config = dict(
    d_model=256,
    n_head=4,
    bias='none',
    init_std_up=0.0386,
    lr=0.000512,
    lr_head=0.00696,
    warmup_steps=459,
    decay_shape='linear',
    seq_len=256,
)
MLP neurons of a small language model. Each row is named by its layer, matrix (up: input weights) and neuron, and shows model dimensions 144-207. Each number is 50 + 12 x the weight over its row's rms, rounded and kept within 0 to 99.
After each neuron's rows, "fires on" lists the tokens most often at its 100 highest values on Wikipedia text that the model never trained on. A number after a token or word is its count.

L9.up478:51 67 27 60 54 57 66 55 55 70 29 57 42 62 38 37 55 54 65 44 61 58 56 45 61 62 57 36 46 45 60 48 33 42 57 42 40 40 47 31 56 47 54 50 61 70 64 65 58 43 49 62 33 49 46 79 32 63 51 63 34 71 66 33
fires on: " |" 73, "/" 8, " and" 7, "-" 6

L13.up132:40 71 40 73 58 57 48 37 51 54 58 64 53 47 73 44 55 59 57 36 32 49 52 56 54 69 41 46 26 38 72 64 55 58 73 39 55 49 64 56 35 55 58 62 52 54 60 40 29 42 47 43 39 59 63 53 62 57 61 25 64 73 38 54
fires on: " the" 26, " since" 14, " early" 7, " late" 6, " to" 6, " |" 5

L15.up90:49 49 45 61 58 46 56 51 38 46 50 36 44 72 41 62 54 66 61 51 60 71 29 43 70 67 57 48 57 36 38 48 52 35 36 48 64 42 53 37 57 61 48 45 71 34 89 57 42 49 42 68 53 60 60 39 27 59 43 43 39 36 32 46
fires on: " \"" 80, "-" 6, "\"" 4

L15.up578:40 54 39 75 45 55 61 37 27 47 64 63 65 41 52 76 49 58 59 68 46 26 68 60 43 72 39 38 40 38 61 63 29 56 45 44 53 51 49 44 65 61 44 60 43 73 66 59 48 52 36 66 52 56 40 48 52 53 46 46 21 46 51 50
fires on: " |" 22, "," 17, "." 10, ")" 8, " of" 8, " (" 6

L11.up199:33 53 60 32 51 43 51 54 50 44 40 56 56 70 64 48 49 45 54 63 39 50 45 33 44 65 50 29 63 48 42 47 22 33 63 42 55 63 52 42 17 47 27 57 56 63 57 63 49 28 35 64 70 44 46 47 59 57 49 61 38 67 44 54
fires on: " Year" 18, "." 17, "=" 10, " Leg" 9, " former" 4

L13.up454:59 55 33 30 55 54 51 49 74 53 68 43 40 46 44 51 48 62 69 28 41 53 39 44 41 57 44 54 66 30 55 32 59 54 66 48 62 54 30 22 45 83 58 58 63 44 59 47 74 48 52 43 40 48 60 75 29 53 62 27 45 58 55 51
fires on: "," 16, "=" 16, " |" 13, ":" 11, " t" 5, " l" 5

L11.up83:53 67 66 54 64 59 54 65 53 53 41 53 76 58 59 51 51 45 70 53 53 42 43 34 46 61 41 48 56 35 46 48 37 56 76 43 48 64 67 54 51 48 48 46 49 45 55 52 54 48 40 50 52 37 55 38 32 56 51 72 47 75 39 55
fires on: "\"" 28, "'" 13, "ly" 8, "re" 7, " often" 5

L11.up593:50 79 64 78 54 56 52 36 52 51 47 48 50 41 47 51 53 58 52 55 56 60 47 39 53 61 48 27 46 52 23 53 34 58 33 53 57 66 37 39 38 94 63 55 58 54 62 71 21 51 41 73 57 50 44 57 23 51 43 52 34 36 47 40
fires on: ")" 45, " which" 32, "\"" 6

L7.up994:57 57 62 45 60 41 57 60 56 31 54 63 33 33 68 61 50 37 69 42 76 53 58 55 20 55 66 33 52 63 43 56 30 50 37 37 48 55 64 36 52 60 39 50 50 33 60 61 41 67 39 39 35 31 75 54 49 63 38 53 56 41 54 42
fires on: ";" 23, " |" 22, "=" 8, " 1" 8, " USA" 5, " syn" 4

L11.up925:43 48 51 37 70 43 60 49 48 49 56 47 41 53 69 60 54 45 64 57 43 67 40 43 29 60 70 49 48 49 42 29 40 67 61 70 41 45 57 37 73 68 48 64 71 67 65 33 38 68 46 41 48 57 53 36 58 58 62 52 16 52 38 49
fires on: " |" 44, " most" 11, " opp" 6

L11.up678:50 34 28 46 60 79 66 64 39 45 27 54 32 60 39 53 49 68 58 73 54 56 58 44 42 51 58 50 56 38 53 46 52 53 50 47 59 54 37 50 33 44 46 40 31 49 56 77 42 53 59 48 44 42 70 39 60 55 37 47 56 57 44 34
fires on: " t" 20, "," 18, "-" 8, " where" 7, " that" 7

L3.up161:72 41 40 39 70 59 59 43 62 58 30 76 30 34 48 53 55 45 51 54 71 52 49 46 37 68 48 45 56 51 62 48 37 47 62 54 52 55 46 32 47 49 67 36 61 46 69 42 36 59 66 29 36 61 47 43 55 69 50 40 49 36 60 46
fires on: "s" 66, "t" 9, "h" 7, "tar" 7, "r" 6

L3.up506:56 60 74 49 78 46 42 52 64 57 33 50 64 36 50 63 41 59 54 53 51 50 43 62 44 31 46 48 44 31 43 34 66 51 44 52 59 56 50 36 38 43 37 58 51 45 42 48 26 45 40 52 47 40 58 64 42 64 45 61 19 46 41 59
fires on: "os" 17, "n" 16, "o" 11, " as" 6, "ro" 5, "ou" 4

L9.up862:58 46 43 36 47 59 72 44 60 52 34 59 58 53 57 51 55 56 68 64 38 44 52 65 49 57 48 60 52 66 58 39 42 44 52 39 63 34 56 44 55 58 38 48 53 54 66 50 42 49 39 48 48 66 67 39 39 59 53 39 50 45 50 35
fires on: "," 40, " and" 27, " or" 7, "enti" 4

L3.up488:43 68 47 58 50 54 57 50 52 45 60 34 23 57 56 39 46 56 55 59 59 46 62 49 45 60 67 47 40 45 33 30 46 35 48 65 34 57 66 38 62 60 35 63 74 43 61 48 57 46 45 46 55 32 57 68 43 73 47 59 44 83 57 51
fires on: "\n\n" 28, " team" 10, "s" 8, "/" 7

L15.up576:38 45 43 53 57 69 65 58 54 41 34 50 34 78 54 58 38 63 65 47 59 57 42 59 48 54 35 30 60 53 42 57 34 51 71 52 62 62 36 52 40 49 41 70 18 55 73 89 48 28 60 36 61 60 57 66 53 35 42 47 32 59 55 27
fires on: "," 54, " the" 16, " with" 14

L9.up189:30 45 21 28 37 50 54 61 35 53 54 60 54 58 54 42 51 45 60 66 59 43 49 26 48 35 41 39 51 60 49 18 38 37 54 51 54 36 73 37 55 57 32 44 65 64 62 64 55 41 35 52 52 38 59 61 72 71 54 56 57 61 54 43
fires on: "," 25, "." 19, " former" 6, " who" 6, " later" 5, " as" 5

L15.up726:50 42 72 53 47 73 54 68 53 40 62 57 27 67 48 40 39 55 72 52 63 22 56 47 44 61 38 46 40 56 55 54 43 49 68 33 69 54 48 50 67 56 48 59 42 65 70 65 66 49 60 56 52 54 57 43 31 56 48 38 36 64 53 30
fires on: " in" 51, "," 22, "P" 6, " p" 5

L11.up575:46 57 53 48 67 62 48 64 78 26 31 60 58 58 53 70 46 57 61 66 40 29 49 37 48 47 49 58 60 49 41 55 53 55 57 39 43 52 55 39 26 39 50 54 41 48 39 45 56 48 36 55 47 66 66 36 56 58 56 48 43 67 58 56
fires on: " in" 42, " of" 12, " |" 11, " Mi" 7, "lin" 5, " the" 4

L13.up395:55 54 33 72 49 62 50 45 50 52 58 40 28 59 64 56 30 36 55 60 56 34 54 46 60 47 52 52 26 42 68 63 39 57 57 19 45 50 53 50 55 69 59 70 38 55 72 47 51 59 32 49 30 48 40 40 52 51 50 50 48 58 28 31
fires on: " the" 54, "," 16, " |" 14, "." 7

L3.up554:47 82 69 52 52 46 58 52 48 41 27 28 34 61 39 50 42 45 60 30 52 62 41 44 40 45 49 53 65 30 56 35 45 55 59 38 62 55 36 51 68 49 78 46 46 58 71 55 58 63 42 57 62 57 53 57 32 61 53 43 59 53 76 43
fires on: "ation" 26, "e" 16, "al" 10, "er" 9, " training" 5, "re" 5

L3.up58:81 26 58 29 52 59 73 65 55 52 53 64 38 35 59 75 45 69 58 77 57 42 49 27 46 68 48 37 59 40 45 43 38 56 60 33 50 50 46 49 41 45 80 40 64 55 58 54 53 45 55 60 35 24 70 46 37 61 48 36 54 77 74 40
fires on: "r" 33, "t" 13, "and" 8, "ry" 5, "ge" 4, ";" 4

L9.up35:55 59 55 41 76 74 62 66 53 50 61 54 34 70 42 57 45 61 57 64 60 31 35 46 50 55 45 32 41 61 50 64 69 48 57 35 30 37 59 31 33 48 56 49 51 61 62 34 55 66 54 62 17 54 44 49 56 57 53 27 45 87 55 48
fires on: " of" 22, "|" 20, "ll" 14, " |" 10, " bl" 5, "ss" 4

L13.up347:50 45 58 42 58 61 53 63 28 75 30 42 50 61 70 34 47 59 75 65 46 50 52 55 53 39 44 53 47 57 58 52 43 16 44 67 67 38 68 46 46 69 55 28 63 64 64 64 41 49 54 43 46 46 55 43 37 52 55 56 45 55 48 43
fires on: "," 36, " and" 9, "-" 9, " is" 8, "mo" 5

L7.up606:61 49 63 44 77 39 54 39 33 42 30 37 41 52 43 47 33 53 55 47 49 57 53 53 70 44 43 28 52 52 49 38 51 56 58 68 47 74 27 40 36 57 48 44 46 52 70 52 40 28 59 33 52 55 66 38 47 39 50 55 35 52 67 35
fires on: "," 33, " as" 28, " |" 11, "ge" 8, " forces" 4

L11.up356:47 47 59 55 38 39 46 52 42 54 48 69 57 63 50 29 54 49 53 46 44 51 57 49 28 57 55 52 33 46 42 56 34 34 61 48 59 61 61 46 58 41 46 54 47 48 48 49 44 66 55 66 41 31 48 51 42 62 57 74 53 67 44 50
fires on: "," 26, " City" 7, " now" 5, "ly" 5, "re" 4, " is" 4

L14.up306:40 33 33 45 50 73 67 49 35 62 43 43 56 57 39 61 64 30 54 66 49 52 56 63 50 62 37 39 47 53 44 54 50 52 59 47 53 43 47 25 42 63 51 70 55 41 67 49 42 55 49 59 36 29 47 76 53 78 73 50 29 69 62 46
fires on: "." 57, "," 20

L2.up678:46 23 26 40 64 49 70 52 41 66 63 55 43 53 44 38 47 50 67 44 45 57 64 45 50 62 48 52 41 34 52 28 64 43 46 79 60 48 33 35 65 57 42 47 59 35 73 54 37 57 48 74 51 48 48 65 56 59 44 38 51 61 54 49
fires on: "–" 41, ":" 26, "." 11, "'" 9

L13.up523:42 43 48 49 43 32 47 65 55 55 42 65 56 68 59 43 51 52 73 72 32 77 40 37 45 46 61 70 47 62 47 51 23 29 58 39 61 38 53 22 68 53 67 30 52 64 61 60 43 31 33 48 49 57 55 47 44 64 71 56 51 40 75 38
fires on: " and" 39, "-" 28, "xi" 7

L7.up475:56 63 48 40 55 52 66 52 61 27 35 47 59 34 55 71 50 50 59 55 42 44 34 42 52 46 38 60 70 41 47 30 60 35 66 43 42 66 38 38 47 71 50 43 47 41 66 81 42 59 51 41 45 61 57 70 68 47 56 51 44 95 58 49
fires on: "." 60, " (" 13, "," 7, ":" 7, "–" 4

L15.up231:46 39 50 51 56 42 74 65 57 53 55 61 45 39 61 62 51 45 51 57 68 23 48 46 36 51 42 42 56 37 56 84 32 70 41 38 60 57 64 49 41 75 42 51 41 43 57 53 71 57 49 62 50 42 41 64 49 44 32 65 64 50 48 60
fires on: " |" 58, "|" 5, ";" 5

L3.up750:30 65 43 62 59 63 59 32 51 50 34 48 68 70 45 51 49 56 71 49 50 73 34 58 45 57 74 46 66 31 47 48 39 33 54 54 52 35 44 43 49 56 56 38 46 49 61 51 44 57 31 77 55 61 68 48 33 51 79 46 50 49 59 25
fires on: "0" 28, "es" 18, "e" 14, "wh" 5, "ate" 4, "ation" 4

L15.up1019:60 44 47 45 63 53 61 48 45 58 54 46 48 66 53 48 58 29 56 43 51 57 37 39 38 70 52 37 48 56 35 37 47 73 65 47 42 47 38 21 62 43 52 71 72 29 59 55 49 64 55 50 22 46 90 65 50 75 63 33 34 67 49 45
fires on: " |" 56, "," 6, " And" 5, " (" 5

L9.up368:69 63 60 66 50 52 51 50 41 76 31 57 47 59 46 39 56 58 51 59 47 47 21 50 60 60 58 49 58 61 54 53 51 52 61 29 45 47 55 28 52 55 46 44 57 54 70 73 41 44 48 60 49 34 76 70 59 52 45 48 50 56 60 59
fires on: " who" 33, " and" 19, " time" 8, " but" 7, "-" 6

L3.up382:69 55 46 63 71 62 61 51 44 38 28 54 22 42 27 54 44 52 56 59 45 48 52 46 38 65 49 41 59 54 33 51 46 46 40 36 81 79 63 26 61 92 38 64 66 42 64 56 50 44 51 50 60 53 56 56 46 83 50 54 34 64 41 35
fires on: "=" 34, " be" 16, "\n\n" 11

L14.up788:51 39 43 53 62 57 72 50 38 55 60 51 46 71 47 48 54 49 44 55 33 60 62 47 59 52 32 34 53 61 72 42 56 42 53 73 50 46 34 52 40 53 65 63 42 30 62 68 49 53 35 58 25 50 49 61 53 77 54 42 42 47 68 35
fires on: "." 69, "," 15, "′" 9, ":" 5

L11.up82:47 70 53 48 55 57 58 74 59 75 48 46 41 50 56 63 41 40 56 72 36 65 33 43 42 59 43 34 56 33 46 59 44 41 62 41 71 64 46 45 35 86 43 57 54 36 48 39 41 70 37 36 45 52 60 55 51 56 48 29 45 57 55 47
fires on: ":" 16, " of" 13, "-" 12, " |" 8, " le" 6, " to" 6

L15.up814:60 50 50 60 38 63 51 55 33 56 39 55 50 70 58 71 38 47 60 40 74 59 37 41 52 73 52 40 46 52 43 66 45 44 53 45 48 57 31 43 60 45 63 63 37 56 72 62 47 33 46 60 52 73 59 44 74 57 47 45 47 54 56 29
fires on: " |" 50, " the" 25, "|" 13, "  " 5